config.toml
num_hidden_layers = 11
hidden_size = 512
norm_eps = 1e-05
qk_norm = false
tie_word_embeddings = true
parallel_block = true
init = "normal"
init_std_qkv = 0.0193
init_std_o = 0.0193
init_std_down = 0.0
optimizer = "adam_variant"
beta1 = 0.9
decay_fraction = 0.752
final_lr_fraction = 0.0
batch_tokens = 131072
MLP neurons of a small language model. Each row is named by its layer, matrix (down: output weights) and neuron, and shows model dimensions 202-297. Each number is 128 + 32 x the weight over its row's rms, rounded and kept within 0 to 255. Numbers have three digits each.
A block is one neuron, or neurons of one layer that tend to fire together. After each block is what it responds to, as a language model described it from the Wikipedia text at the highest values.

L2.down155:117120073124160124089117118161143141173074121151171112137136146120163158143105126074137110186137168149168146083080125120113104135098130173098153094069037133170133200184133176156078126174129149147122115129135150157070097101118139089097096118171117160139140149169139102161150089125134166145
L2.down1169:113127165147128168099152130105114107110118096154121179060103120147165091137168094126130134106143130140084157147142145146160140102078121134115145081143126098109135165083172107145144082118158088134149172118135069134156193140130173095133111120133145098119119147175142123125151123087169122105
L2.down1407:078143081132164161124112199162128146094125119160162066079195118145182065145113105075140105141167130152122141118118085201098111136143174100054088126126098117118126181147126100191129127149163180163131129134157134094128135132144161083162184127141049147092173109101138123095124118111123162090
L2.down1830:082138112148129148092153125179125096104105123148119097190158130152146087100141055050083099125145099115188145141096134135127125122075131064118084098111147126114185124100114159171084112123164146150149089154092126109084169110172136117114154156135103164113179158163135129123119083127143179155
Description: Word-final subword fragments. Short word-piece tokens, often a closing vowel like i or a, that finish a rare word split into pieces, as in Samura-i, Pompe-i, Takafum-i, Hels-in-ki.

L8.down1258:155133121084153174114199153077172127130174078099138093158175164146178085142111165156110083131113133172157104137114068115130159159169125137103142109119096107108096101152145118083123135119111153044096153135099127068139065127164093085184021122157080148102121115113134113151108101126138142061
Description: Numeric separators, word-starts. Mostly separators between digit groups, such as the comma in 19,000, the colon in 7:00 and 18:26, and dashes in scores like 1–1; also some first pieces of split words (ne-cessitated, en-suring).

L8.down1886:112108128079111149155091150113155168141116153116106089108124138176142080134126196114130060158173076177113083091120172121118095137133072114144099106159117099099138123088158137074126155088099177126157145104155097112112159208171162120104160165090137140117127163140117095091169087134102105155
Description: Word-initial fragment tokens. First sub-word piece of a word split into fragments, often a common noun, such as th in throat/thread/throttle, hu(mp), he(liborne), kn(ives).

L2.down183:121114118120079154147132103129115128117150106182168087128124151108126198140123115161182155133083118104136126090161022099135168115122105137127163107160118154098099095129130138163099146196164105172139119146144097061116104146115081097144117137094172132100154144159082152045068118082130153130
L2.down997:126189130142158171076112111082143149120181207100102125116139142089164128178115134120165106104091111091130123104127126135106153066120130126114143115172146119083115127120117082102137163195116109066110167108105128082112136092069057071185146130184109126156092119160117105190172119150170052126
L2.down1475:145138110121143178087101198115130107138125097158165163138081123124140131128160113209105175117133157089094096119114168102170114121141140156163065179117147107114212092091134139165104154145127123124095123174108068138113072093136071152120139073149140114125143159132131140132092140134105146132
L2.down1924:158133144144164123106095091101155184137116108156156114097100113048146082164123161126154106114167127139073113116174101166152089074170139209148116126126130131100140103099057156200179103111053112145129143100098173102146113158110130105131156128142106068153178135141101169127162185104153110120
Description: Word piece after Re-. The second piece of a word split after a short first chunk, strongest in names beginning Re- (Reyes, Reeves, Rey), also requesting, redesign, equator.

L2.down250:093120136117112076096108106107131143119104114100154041136134127149113208150108087157069118109095142131128120143124145141099152143131103149087145058123095134101095188184164147069150166149125099125152142127115163108109102120099097129146104121190103170202144138174130127061084086107110130138
L2.down935:137130149134115128107120184077140134137094127105117140112094120102130107172076133087145182105104140123130147133083131101106124141147148175159118159163151128093128132113173118147110179143086126113063151147163145123165171131193109104091145164169103152056131123101145077144162097172151112065
L2.down1482:158145162138124108108109128070122165135117112135172113166102056066133151157145078103131166170131173130146106106120112177111159193146125153118113071118112149130156108141139099047145118092137091118081138141112185191127153154116146150165159136131168112141107081080178085150078096161173153127
L2.down1812:118131084091095047139164187139144136107115100078160114104121125147078120151160162094142137123167138115120107154094086112137138071112143120127179075118129085125154196130146078111104109204094094147143153151099170128160097131107146056147161124126052148110154141099151119115161130095208093155
Description: Second piece of capitalized words. Short word-piece tokens (often one consonant or a period) right after a capital-letter start of a name or word: K-n-ittel, G-h-ica, Lt.

L4.down274:087158163163090162102202172098121144137093132179084124119156119066158099107066077091115133074113130139121102104135175143154166068150119088162128143097142104122135165127109209135116149108153091169139124121097150128125107075127085118064135183105070126084197136110151193075193069124127114142
L4.down294:211092102154091143107114202139154116132066106161092157158153136102145073128133100112095104164146156156093155085118154156116132076148095135144145124078232132101135152107141160099124142130129059095151136111103140183082123131118161123111160126097100137157150174177075141117170077139138170161
L4.down323:104104110171075137117167136081060104145158073151076166129132122099102060061151112102102085097193071153136166153174201148153114165193084126111172117105160086080152101112172112139134169129154121095122138146088084117140112090178108132091145143136091094093116121127165165129181111125141237105
L4.down362:148130155104167174085158141097180085096195168116064137047131106121151148114112155120119159072050137080103077125107151175176166121113148162123109123110146111148171169120080172147196161164134072132106129131137132155144119118173133107171119138117054144107125142170162164109176062103123166141
L4.down507:152126164147106170101116118182122121139100110147086102092146132087110141112103102142118079149076126144113077123124130106128115169126144124106138163136164187100103144135125117252102156151092125128175041108116169113146105129138142156108160146106118132108056119118153117111147123127128159150
L4.down610:183114104190143129140131108163126115138099122114179085145149078133110056226150067131114083127136158133109117190154115173159094104116104113098135136106130125167114116163133131133118089129076118201102086109176150096126122102076181102115061151150188127155103221081134120102110174162156135150
L4.down625:105123100179085107079166096104080117082123118173106154158097103111114208099117105084112043101092107116126157172109140127163117100124143104180094220150122120088130155176097080089134170082109106167123099136134134131135079131136157141154072147172134173102124181151110132122169084099131126068
L4.down633:166112130165152091122129150121140140117049112126118073103148129129125095066168115169173098134106147047136130085146133122114115115111113118122161099080175178140135153131145179191209145122134091126150112103143192108147185169127143070139086116137151127147108112081096136138176113125144114140
L4.down1147:123134180111086126156146190179118151138128134069054154113116120152112127139148177202084137138096134167161134172131234172141113142160183065154120112137137161098167074134108141133165103115139107111055169128109141120130128150181175102104180131135182125068126110145111102161115105207148130077
L4.down1182:167102107110097119121176138081092142095082106173141172101157103102133121148109094153066110171161136131092159157134111067180169149088139139076147111117086075160146113133074182176089189105115110116099127093105061148116108195104145127095090137179105168126189125182129145125132120146149081142
L4.down1231:186170150172163090160199148159171141098131097137101137156143119153130080082137090120096052154144160065115101116123140138190129128096145141117125177139117098061133076104082129212120144106100128096108119143163088155153154130143097172141122189141125184102213088113099192110142130166147146170
L4.down1255:133127089103121105127099171173120117182108095118086129132122101159134128032135128092122083172122139171016077145148129143116173128107140134093145162119138120063137150089112129218143148101112080061120114164161128139176165219157127082160143168122156133087131065103160100159113114183142094074
L4.down1313:111133126132131085110136087094162057133122113127121131162143132110102045120147099116159108136086169097151127145099098118180106177121152132146119175119114224114116099130177151097112154140111093038133166066112161152102081082110153132118195160177130135139158091118143134118160092112146097103
L4.down1315:173218148174138158166123140153124134137105195140185094160152097139192109088158108113046121137147078096116099166145104169175076122124143110134125110176117123064100115101120157137135170136133168084099077165132115148136086120137129168160141110109116134085169140120083217124143085117136160091
L4.down1451:082142169133144095113100165104098200175096125156155081088136128107106086153157144148153152124112071165135169093145151172115108228131099137133160124125098133176188081109106113090129071093096068080092136120089172073104134061123084157103156096100154094122121165084090093134155149196200099172
L4.down1602:158123114122076172137150154074101119188098104095125086137150141146163114098142059107155149109157141132144138083104171135105072093153137180128111128116083112089156116206170139129106164059168108107089150126097152059041091150077135184112170147137114122169142164127105125123108152160096132149
Description: Sentence-opening word completion. Fires on the first word of a new sentence or clause, mainly the last piece of adverbs (Gradually, Finally, Traditionally), quantifiers (Many, Several, Two), and digits inside parenthesized years.

L8.down350:081150124108144085188166105106069117176135148157088143139140081089060017165167166099171152108174110047147105097162191129088158096123128126142113092118155139156145092140093106150145151124107111199102122122089151147101150080150121106145115139159147140101102192118198106134151126133159192145
Description: Person-name ending pieces. Word pieces completing a person's name, usually the final piece of a surname, in biographies, cast lists and credits, e.g. Bi-den, Houp-ho, All-aire.

L2.down240:110079091087082111151143156105117144172148167128180080147095112137120114120069115119152134155107147114117097092156149138181174113162136143147155146175122130096133034134056156138118177113133122142109129101149107166126125144126160090128115096134089135149130108150106125169169090103169132184
L2.down689:106105125106103201155110135115135126174133089138127147088113160087077140138142126210136183117163166140101111097121086095115202101147136120115158100052164092153128100100099129147191111121080138134110091147123095122141092083116115155133131113129105121144145078149146134093204155110184136135
L2.down1219:108101106136116171111146151120077099062159137128094078132163137129104118136202153120095123150081089083079145131084127161159089132112112102148173126142160123136151139075091169240096110164145105129100102109119155150176124141082162085141112138090137088110096089170078125145120172127167195130
L2.down1587:069105140127176092148106146173111172169092115158155186101127124087161179143118094191137159123137166135191139106145200092115101101148126106105111129122142127164158168137062128166156134217143072162105122178066133102103115076154067101124114125148075102178108120117121102093127142130131088150
Description: Adverb -ly suffix. Suffix pieces completing a word split from its stem, mostly adverb -ly (extreme-ly, fair-ly, rare-ly), plus words right after wiki section headings (History, Two).

L4.down35:134080155170095141135134114190161139126069110110183128116131141184111111143151136102109102118118093153184149088087106137165102145128147138190137109130112144139135114171167085135077171131164076113177138080143131093123135153120088111086097100129142100130174078139114112142122093192118117107
L4.down195:110181129109165117134137154135140137139150117128162109100180086106119129103122160140098174167193151087114133127128157132116177108085097201148063104061145142093074094182133096145144081061086124151187131181146107153180121107092126184083095125116178114137159119142100146118222133102137044170
L4.down296:129148161109136209109091153141128085177098079127141110099138114145162114145111079047079116126125187113124122163131174148197127142086132141107099150194110110124117070135133201169125024118113048137115113152173080118100106107125102087150146093095144131140157142154101130119155096079131190098
L4.down428:189143129201130152108170124109084153141166125129085089133186053114124131134137100136090076128141103130149132167055138170116129142081088091107110109135107138136165119149138176146131192127175119081147112133105071125145087147112100139126134103204064150103180114139171148098110122138152117129
L4.down748:164168153131064155100152164200102099084149099100155080151134113132109133097113151145102135095120119145073138131115114100106113114105104142060102147134128117085140132108130112133102107126073082123143168108119141123157127141153032115131107137173119111122120166155114148171124131174174160080
L4.down796:126126163085098104117126110131122152154117151143111122099108107113084178154157128129114159103143068150146080091156161111132115114145127152086138149106084093124113171063058150112115081094114157081157115159163104124155086098086174185123123120140168110114157152144116068091116154164185115076
L4.down920:153115110130144110114160089145097130148141093139142099170141118138149059114103105105119131190111114120083136151129129171109144164148089119138112155143096137158074143102116163165112102130114129074116155097112121094165105134182129078118145119141125173158080053165071154116138121104167144122
L4.down1155:038177125106122132192093174102149099128133160133106084156162126078140082100096127115151113140081159149150055146148083101128153121142124169143098128083142089162151131078101099164124122157109151181126153103101168076149122134119118117165158204210172096134108093097173090127107086156130108129
L4.down1395:134156108169172104100142135112107102074074129187132140087105139129128082149096128125154088129105121117116102136131113143133120181126096159179183076115052097147187141149142138114100131119200101181106177089074150122047114153113139131158134115097132181135144165070086131116206130090173021158
L4.down1399:110134175142168072084136103141107069090120031131158123137147131090161095132114094100149085173119150208111108150132177113145135145145084140152092134126132090114164092136125116058116091160092134198107113105128112103101132123133170116174148200152100128096162143177117124138122119126151194145
L4.down1533:080065152141058142118120147128104110151163165136148155116111162106148125124117152149158153121199083157089120142107171100114125119139105135185175102112138086108104122159098057082160178098139131137127103141050152155106136146149098170144125094137128185106161168167092146112086140177100193168
L4.down1779:138132132097139123092189109107119105175130155178112149123140165138174106064129169116096103152163141135131125132122138090147153191160155142173087121152078068163117130133114180121139101112080102117106098108130088190103133094119117154177144128143136177102143123089137151174090143082124153094
L4.down1823:137130133180126122133142128183141108165118158123136175116123052063144079146101153144096099139173181141130131119154152131086082146125100122142113155131131080133132091120123095093182113166186126120165158119086061132087143033137130139102144178174111117145122170107136097148147194132204088102
L4.down1902:109068129136105118140115098111090162182085149110123128139224081088127127059154132127103084135141148072190109078128171110093161157120091115113122088082133115196153064169088149127100099197094162166217128161089108133168086141146066176152110099122164128162109099046150095105136202088131113131
L4.down1928:118172130152162055146093137084141123163161079117056114112179090146066137091126060118090143128205080196113143167164179139105147109092092209130072122068048174122079068159137140097143115120112217107105181156081181171146149081131112156121151176136138138107149035119153134152097134126166102134
L4.down2033:146134175105140117085108143125178172107131133148171151181143143178128093153175097127099131071126114169104150159036170092161106127136161160139103157102110113154184163156143141081085158100112115132143102079115143069110131153150123137103104097195148132116167160095071174086035081165163096112
Description: Word-final subword pieces. Short final word-piece tokens completing a split word, often names or foreign words, like Fernán-de-z, Rh-ine, afi-re, balla-st.

L8.down834:145171096165194136134125189177143144135094100182118085103123135159174147071150149091117106176158150103117150149119140126151096119121066155079141136133131122127098118152124204197125103083094247148081078177130094118184172135117132132116194156153084113085149135115105119101186123172108145119
Description: Mid-word foreign name pieces. Short subword pieces inside or ending uncommon proper names and foreign words, mostly non-English, e.g. Per-ku-čin, Le-ga-zpi, Etrur-ia, Kur-sa-al.

L4.down278:141078142110149114113164185130135111102085143108157075082116076161070132130195189154140143200126212125127134143136151186152153189056103099124115124103097097101150159155107189197150110084178134138149099145130120113171140177160144125118086159158103135119110115140119095103094189119182176103
L4.down540:156095121131127163189176136160164069088106095104175111117074163117110083161099116118112103180114108147145128115096102174144111134125111101125149184106109120152145143123151192191128167179147124135095101136210102188099090111153175154172094131169104105144120101124050160124152125073138108137
L4.down584:108095173143164129110150197137131103089098092113137111128153114056155073185110125073162128195133168163153164114144119171121127127091100119106148119122126111124125107153173165167163105131125123146125134114133156107133078160178174140097134173110106141158051099165100156131091155129165165131
L4.down683:115142139095151095174120191131137102158155190115143093093168143177097136176133151149123104173081114118121171122076031151150156082071072174159130109111085169058104182157139106140086087137154092148162129137116094139129140099167118205125110125168067074155150116151091115142110097140107131134
L4.down773:147142097157073150116103128117143131145171123195123143115110103132125117142097128086084135149133085177095134135116165122114106145132137107170151122150104081167107170074134152150170134038157137106122150145121154122109115145085061150059095078113045186130197124177156112141126109174107120134
L4.down846:122109152193145121116189138209115207093138125102153094091117119112124182177101138116188108149177115106140110137147119107165156084140142078167151145109148057119092161145136128179112150157113171134152140068176119127142131112127103120192174167128169144127089110095101109108148099166113163144
L4.down1192:096121144176194136169174151135097163139139134134134110093146091120188194142100111148102107183111198107165127117168125161134141182135134143149164102121178094099178097101178124139042065145103189107113168102127187094135162098128143112134120137080140071159118127126108128144130108170090069152
L4.down1251:146176146160189163163141036132126123177130154166107169183180134128152166099109111118126134130092133141132134132125156021126106113133086172106104149151104125131105142074088096124103116100105141105152158126074141101185141093117101067102123093127053074167124157132124105121144115093114128116
L4.down1274:141091097102188136111059107209156172203105129102125126158125101160139164144140170136122154128171139145156128104157105135069111129123117121113161146099147174141134108150084120204143078163087154107160097084171122138116121114143107128173090122103191153080117138186103107135077086200150127133
L4.down1303:079072156100158176144172168174135095131140122126107122134131091104100148131099090113108126123137121140100145062146152113162168165116090083127112174191165120120103092059115134137153087170115140175120143156113079103111147126089118220189104167099117145125160133132104115152160131142102133093
L4.down1360:145088100141119086155097170133133153086091079132076159081081164127140093205115121113187107126115087148142152143133121131161154108123122079134115083093132125154165170145089130138197160099212139151116141147200152171103134183162124159111116168150082205143156153101097100125106135101083063123
L4.down1389:129047120208119134126117179152089101134068154129129136081145094070142141149098143120124075074143135115124193109175167120095136137136177084153173119142138056112132100155118153225140130116197156164064212164163154125212118117174180114142118101124139149168206130128162082097171133105087125066
L4.down1703:082171158128135172121123096115180127182115188169116089121179116111072118108114142122115107083164154107146116094093140158099083127117138133114125120144115116081168112134106108130112128140140101142095116130133104151147180165118087098114131097156125111196081177130090243096109139093111122154
L4.down1880:161057139176110143103133141134091147111152111090170068118139103141111104123171131141171078071151160140173094120171149209102146123119168146110162055108161108080146152144127121221122111191176093100136140065203129122150142140090113108085152064134152144133133145119151167163094151110166077117
L4.down1982:134147135128167105170119204168088138150159090101093115096126147106048140111196170109178056096108129102078149135101137135077137139140087082157136065139055123156143145164164164096136116167187087088135172090192123174130118105209126148196123183066120102139127113160146128133148107133078091119
L4.down2021:135087124174102151117146137154160141157149152131090161073105105093081159108078046109097150167119099139151145179109080164127178110170127077089144148138163122136073070103122136199130143146131064124083200167163142141102143176105158096136138126137164066151131128075140153147133117168125112168
Description: Role nouns before names. Ends of occupation or role words that usually come right before a person's name, such as guitar-ist, football player, artistic director; also "by", "of" and list dashes that introduce names.

L4.down75:165177191150114112102184177163158089134118136165093082097135136171188177120069109155138154106141126142103163146134105085131184106115176112133139095076139120150157088105126097145138169184159105087143107131084085102148115077137056093143129108193144130162121077152127159160084020145131141116
L4.down126:112141074122099153160102128081181103109109120183147093123128125125093105122094156174082130141121145157138142071169181093114140183125127130204091143099137064124118113123118087187145101044143119144120112103099159142137127186174069108096110119154118131155147123122105111142153086122116134147
L4.down406:146088102119111097076127124161111119155117146116138097148118098113139166126167089132106080089142142181179120078106115125123153087118111158158055152106114128094111195156109112225165150139131077121105146062168151115139134175165129140075182083119079141142146087127104185099099151185118129132
L4.down597:127147092112137093137094103185077166166090119152165139112152141073131197108178095153164204154130138121174084153140177096125113150100090114132133057108137216131108133176156090071156081157097114206092069142107123075165079116154152063144181117100087107156148137162129090119096098185186132164
L4.down741:089078116138128105154190135119118076059109097141077162151110043104141094075083152047137092108070132087074162166168120117117143102142139121132144098117152127131093103165095118121112181112164115122131118115143135091156115109144172043160121130152076196161088141104101164137168101134118224102
L4.down820:089150122114151088134131130154120099058108138141109140171188104136179138087094155132132098073140139108100154101115161055099131139111119139118162104098137062167166177160110155122069175082169148113223088085092128100083117135066091146084101136179129103069109158118206121103126095144167125132
L4.down914:153142168081128135185148171124075098134133078165090190098115058122157155127171062188062186114108129117113099120159104122122147105143144084094046115138059096108189109157082119143052135087109105114184102098089182131158162118133126175097105115117154070161090087112226132117047114124079132159
L4.down931:075137162117136150127129118041070112082128132172152158106157156096111181145095124128177106109185139056092098119167193192135143128097141185146126139069139121124184108141123069168132074150134132105113172118039121115106195117094092117108107126107152134157092158088176100174118168123164101137
L4.down983:188146147181118145116131146149161125166146131115085130109180174136129148085077146089137095131150106172081201124141133073101127176102177083149174167182146102168174191151151171122107146117154121148116165060130140118136129168159153097151147165108095140102116127115058112103157060107110124112
L4.down1327:127133131097084151116086126157126066107098119181131163161130080128126126124103119109124063097151175114132134093182156057120158119144123118164076116139113100116153152181089110097083125153132089135090105147087117147146132155057180100108085185129104149155129114122105064115202095107162113081
L4.down1365:150141101118157146148189141127129158149113189084115106134139156145109138162100153109132097131116085162192117063100118163094115185110119123115099178114118132172073120146116094127122156158092090194120129116065147110125095103167144083123165139079139144123105137093143181132088138221162168094
L4.down1423:144122139144113127094120136106078114106048113174105181138156123101132128057061146130139096115089126132095157134114131149141152154168131089088099072085117064113149134166141050081085155147131176194108136137116144122111092163139134097162128098165134114140108167104152194075176112052180156140
L4.down1657:147102150138137114113139180118161147171164121091177152161076107147187173085137114146124121172118189140131157151131184079092122108121105149103116095075145133092122154164118134066143115203117095126090152150137168147120164092070121079129164133170154067158129138087108161128133103062160153153
L4.down1702:131118097141159113098158224085116161127142078146083150052086147078089152105095120121145136117116161154125114087120073123142134126169112082161094079068083140111070100148121114155149097091171155099122184094135128087087087144127134142164144154129165087160115126129104131138161083153071091108
L4.down1799:098111035162134124062162137172085154044145083137094155148023133180083112085172114156086110194128169140138136129168135129170171189202088121178118140094158147077147093165062092135114074134121142146094154208093154116148145158199217104138143074151068093147146152078092107159143125122136148149
L4.down1979:099117101100120109146134165127165110177087136122134095097094110091128092123201087080179106123129132120128097105142181151099173089176083114129095170163147096149116089064099149234104121140098088179124154104177121140156188123199120117139172141113125170179108072099120164138074130102111137137
Description: Surname-final pieces, "also". Fires on the last word piece of a multi-piece proper name, mostly surnames (Carl-son, Seed-man, Baranow-sky), and on "also" after a surname subject.

L4.down69:083151155129102162133101167084121140115147130113153089116114155155164130113171094130110174100079125143075106103098192163067105131156142061132093149116133155126110104158122105082072102150130134081123114210128128208138146192124160112132133127082149118136125168155165153132187105140156138152
L4.down243:083111126134071098098103141122133160173136084116152093123163135118110121094183123112103134207110123094122170161087180117144108111118136146101106129193129202130085101131137132118110149164095158106123097153181104173138164150111103136080143120141159153116100125174115076148125118123172132159
L4.down248:118072164077093117096051152165170081159086079087116065161087129125132135096098109130111159145119162105105091153132108119120154106108153140148136141187110063142149201150141114100109140073152144156142134138097110105154168124142113174149134100156168128068080162102121085093052095125105137161
L4.down281:130141095135093137160148156136126122087084189139102139087158129122134131101154161111125129103134138127129131062097145094059095138132115123164070116152135103087136161180129134103129081117163139168131037148077142167184157205136175164120070173136140086097093111117140119163134093111154159185
L4.down305:155178089123164108163090142121159130133165205136153119109089116201137096090093052155133137082152135170142124190161102105074162128122133184173116133112145171079152154125195159067119113127109119128153145134108115131169116138105082143132126124083174149092103116170123144121074156149124112178
L4.down331:118199089113133088154126124108140150116177090131127093079137117109112186167147128138044089146123178157173090147185100180079124160162157179147082190184150164146155151147100133094154123149121134154084126166092144143149130158149106114110181087079133105139154120081164068179117129200075136096
L4.down421:070117063143195141197139123111110144144147096080097095070095161132135068130124138180169090133175162132132103101158108134141158104105127118130101103160155125096160087171150103137113074069084118120154168111104164118135126072130156148109192167169132096099065194107129067110160172151184111165
L4.down533:124075055116142132104147125091135132164149113123085132114102151132158142081099113094126137034167139086086135112140156116113071123171134132107151186130032178098142151140155098176082110159128101079107157131165129096116199188177124072086110096154175150080111101124140128130146109120173216107
L4.down622:106083079102124112078125069111061107125119139165103104144139133103156100147155123051157133100126141146153176126101180095129078111180071140086088085123126094153167147125080122094109196156104135107162059115173133116090150094108182115132116149154078164168132171115120158090113157078157136098
L4.down884:139141143111145147086120105100107195160160151071103113064132127116139141082166120128115147078162133130146107120114105169122159162054129148136081123161118144171115122110030122125082123122184186125164114165086114107145093079181124136125162142163095156087152133123155136093173129192138118169
L4.down1024:144157101179107084076115154163161133170150024113115097102072192167188219108112102096088147072171139112140128117124162172065167138120157111105106106149110123177179110135178131154138112115159167111123100151108035181142114116153164113151160137084111157097117089181155111172143158198161091145
L4.down1045:175133100088234134159100117137105115117124097103092108138086105157139100110170143149096142189172128146151174178164096175086132129131163122123121143063069145156131124155123129058133148088157135181089149139100212119116125150197123113086173186101105118066136082059096084055126155121100170128
L4.down1052:129133140117148070154105173098185101159151130110126121118130126122147146136071150126130154151104152143096096136106167156077214138174154077073122114101115077092091132164119125114119105132132083089165132134124188159130173165149089009115126144129167083163139081126083101168059138116147100099
L4.down1466:124147103139134106110151151128129150077151116137095123115085148169184174130074087139132173099149091108097134121082083111136211173168109142119166120102114111160109116165098146127143085116202159160148173113139129178110120143097139129089155137094130190100061117203103094125150129149191148117
L4.down1577:099105137086172174141133160171076115094095120096120111194124123154152163150168107112054147083070141166150102135111172118121159101141162133158129152121132114098115130128123132110107134100130150070175105129116159158210148149159137064098131115077160178072095103137155113130089131113146111130
L4.down1686:092147129104130132255091136156047150166161108076143139174093140140164148084188143112108151097136098161120079117125085154149133127157087121128148122174093156154116142177085140072131121124070143075138168167108170147096154154177118122155208092134181097055131055083186105121072187124148105165
Description: Mid-word fragment after onset. Second word piece right after a word-initial consonant such as S, G or s, in oddly split names and rare words: s-na-gboat, G-le-by, S-la-ter.

L2.down560:125113139067100108130094165144102105085109160180132135127134099103054118144107154157147201158140131125084157176145133141176142153077125160147145163064113083118095120089129142170146155133064188184138167168149112138171124149107139119140094106162132094127037128089124120131114119140068161113
L2.down870:129091183131167147069093171140156129130110100149224133156158150119098118069114130070095150200183129093148154088111202106159194143121129185155128148100102121154118115145108174147135058091137136112124110151118147130174085123107091096122150114062108140071181091159108136132145083132122118089
L2.down1428:140146096092119168119096177070099156110118153071124160134165058068132108134112131098136152128122118151161149084108153078132153089158102166115150141097108131117141146124160073114140169118151161110137127146109069073127121161155143125149177154084170153120158158084141097174089131159137170127
L2.down1693:166107137116107133122140123216137153195116125085065066066143094088133151138120108145167073168109131126137134147039121112141138099217134122085123125074118086118154092137105159181086121110105118141089179069124133170057118096116095084119128114104152173171149129121097149150154136112123192126
Description: Name-completing word endings. Final word pieces that complete a capitalized name or title, above all the feminine "e" in Marie, Simone and Parise; also "of" in book titles, Grande.

L8.down1930:123145169164104164135188152112118116201142085134135078131146126114116119127099112116066120177126103085063144119144125152151121168101083072126121103131135153128163115065143154164176087144104098163099124126128148164117146131147146162171093161147119132140132158174103131179132126136141113197
Description: Modifier-phrase openers. Words opening a qualifying phrase after a comma or sentence start, such as participles (operating, funded, known) and focus words (Only, Even, those, as well).

L2.down918:127150095095072100167142147126129103125070128158141145118129084202089091168124080133168110097091169117099118091119149154109136105077136075090173096135112196076112047123049129132161139160160129168125091115120185176220148096184150131142079109116102184094130108146105189150143111103132117139
L2.down1017:082060126128097153170142133134122133150112126118101133098146112109127190160114101149178141113074158154148211091094106155084123095142114111142128081084133140116097141067192151221093111139119115091095122109152157178099167166123138142139128140144149167137182169152097100133159101095175098172
L2.down1340:077110153167165117108157127157142118126160158213132103148130137121137116171207099160149153124141099184053102077138114154132130151085122079110157052128170199095154095096192097150130094117110095133120153111139057109140114182112123106164092101105101154082188179119123132190123129159148089154
L2.down1818:135112081140118168122074178157110071107067124128156082162150088108202133133075144115132130177113139139110141162147130108105120067115081140167119092094087128128118152135151136185110123088131073113130169081157172114137124089179043075131142133174085118145091117198130106100133183156167160140
Description: Person-role noun endings. Tokens that complete nouns for people or roles, often a plural -s or agent suffix: singers, boyars, reporter, member, opponents, tango singer.

L8.down836:128130128126127177126139147119174045111146131167120147090112106138121107120138178147167098108110082104135107119115159099166152155094074184132170134112146116096132081129173160192127129166211079112134159072136177063116181151153100153171152136098074150087102167109149190096092164113165083110
Description: Slot before personal name. Last token of a role noun or introducer directly before a person's name, e.g. violinist, drummer, former director, founder, starring:, directed by.

L4.down177:150128120096144224168104166105179177100083119063145159137157158169126098174129137129106087085121086159101119153186116115131096089085126148103099122128138100126132141161139098082084111105082068152168109099097175123083076172071112087077173116106106074203102155145156122095145135118095146184
L4.down234:059152137134122147146144101138120119089181113085131134177105133149156164156136168157107177133052122131171095108074134209087140110121042093113088175084099121172094090092134104085211136148160141114143073121058138174142109149164173159142154138108106060132121170096133144100132109112136126117
L4.down416:134152106093170119119142117086108088130140116076117115145179123148114127118105168208133141133131100133173089127158122127055140095148105124134123107102121158133066126145082112057177084105121130124126123146129148118109056159144127087074133082097140103098110151144227132115148105147122106169
L4.down446:145098109158180100084177146113174118117205122121155122091117155081148068127130104127184088092125135167173120122146145141118092255121188111098119124172106145118126068128142177084152148157105145153120138134155129136095103109108127105137115073164137103138164179097076143155127168107135107132
L4.down522:173133118106137162161105153094100101139134120186147117112120122172113077194104113178110101120180061154107071140095133121134161179118109142120158104095117148157064145133069149110124095040149108154099148092160134144113076118124183108133143129134070124138113114138170095122140078186095076136
L4.down596:116158096114091072140138066146145125183128061138144097156176161124132112084155167154161126082193135133148106165103082099096141138115101154119135105096116130067093119107125101135137106129040105069097106158098060112123121116165092122179132101132179128076111117169133143132125114149085129117
L4.down632:113109143106208141143128186152094132166141143147188097146114159115131197081148135082079168118127121180063106149170154113122136149116172150135078128134155225081177185144122156103153130146104150119064128102136109098106144170172157113081111098086138142063170143137093088143135162132158154149
L4.down817:102131146139123096106136104090150131094160132085088144064105102143180110133075113127079144094138085144126128126101097141126126085124165157173083080151140147202110154149129152101140094127137210158142108130141175131128100121115111101104129173096162122154133107091227079141110104131121080161
L4.down913:117154163101098186097123056050155130135139165187114125150159094076145189094161153091137110099080123145137095111169112146117095107159109123117148085152141123074131096098107104084114154131144160127080141146200112073160168087134118094072143110160072120155125159139165107095108126103122108184
L4.down995:129199162113173170142119179149117099137110123186106169163093114178123080095148075121138082111146127122083110102145156153108146169098093175134100143133144131088135132150158102000144092138044111139140120124103070109097150152094099163118137125122138111107143199164113147095119145124094093181
L4.down1305:128133185167112109165150036128099120110132089147074177152191095143078155135099096116138115118190114160147195065089142111166102094172169187054134143176058101097100090151147138156003125150099178073164144110150098136087113131101134104093164113175155133129160140168130106108147127087172117101
L4.down1428:132121210144153074110127132076113178164147091141162123130139144118076049079109130120095117165127162138157153164086141157108166168109100088125114121108178117097125116129152176022082117134152152166137085137147167151133129115126156077108116090132103167116089085089144146067180077139184077116
L4.down1520:153164141085132130151105135090087166196136120097179115175188102155161102123148087167102084108113159111141122110148147092101162156154117093091100182155167113139119102133059114087090108171093159212091134072102146091142132093196121091144153135091112129111214149124114112162172179169130092149
L4.down1630:154141109163088137137134141077126148145118093109221150108107077130112086142109069097132096056117141151117166140154050108085157159131116120167070166158138146156073087101140104095154126120113139168139098161112124152130145106142075153122136183120157149098108138134112133101133150075116134078
L4.down1648:142155133142097146127052169118135135160128053148120133106188078142107102100127105091093058116150113133100090124135112143076122119120136111149120175120139143126131142087143143069095123125064044155182162142099139094085111131133116176051119098103105106171107159140116160174144129165119072167
L4.down1705:073118150153123094097158132067181108110084134154135106100110145103083149177145121115119077162168108155122139144169152137089144143136087139118172107127131044085124070098110168067123135114122177102170085136125106123074110157124123169113069109147144116147096091106132155112136072072197168082
Description: Thousands-separator commas. Commas separating thousands in large numbers, as in vote totals, money, crowds (135,627; £250,000), plus scattered mid-word pieces like s, le, é.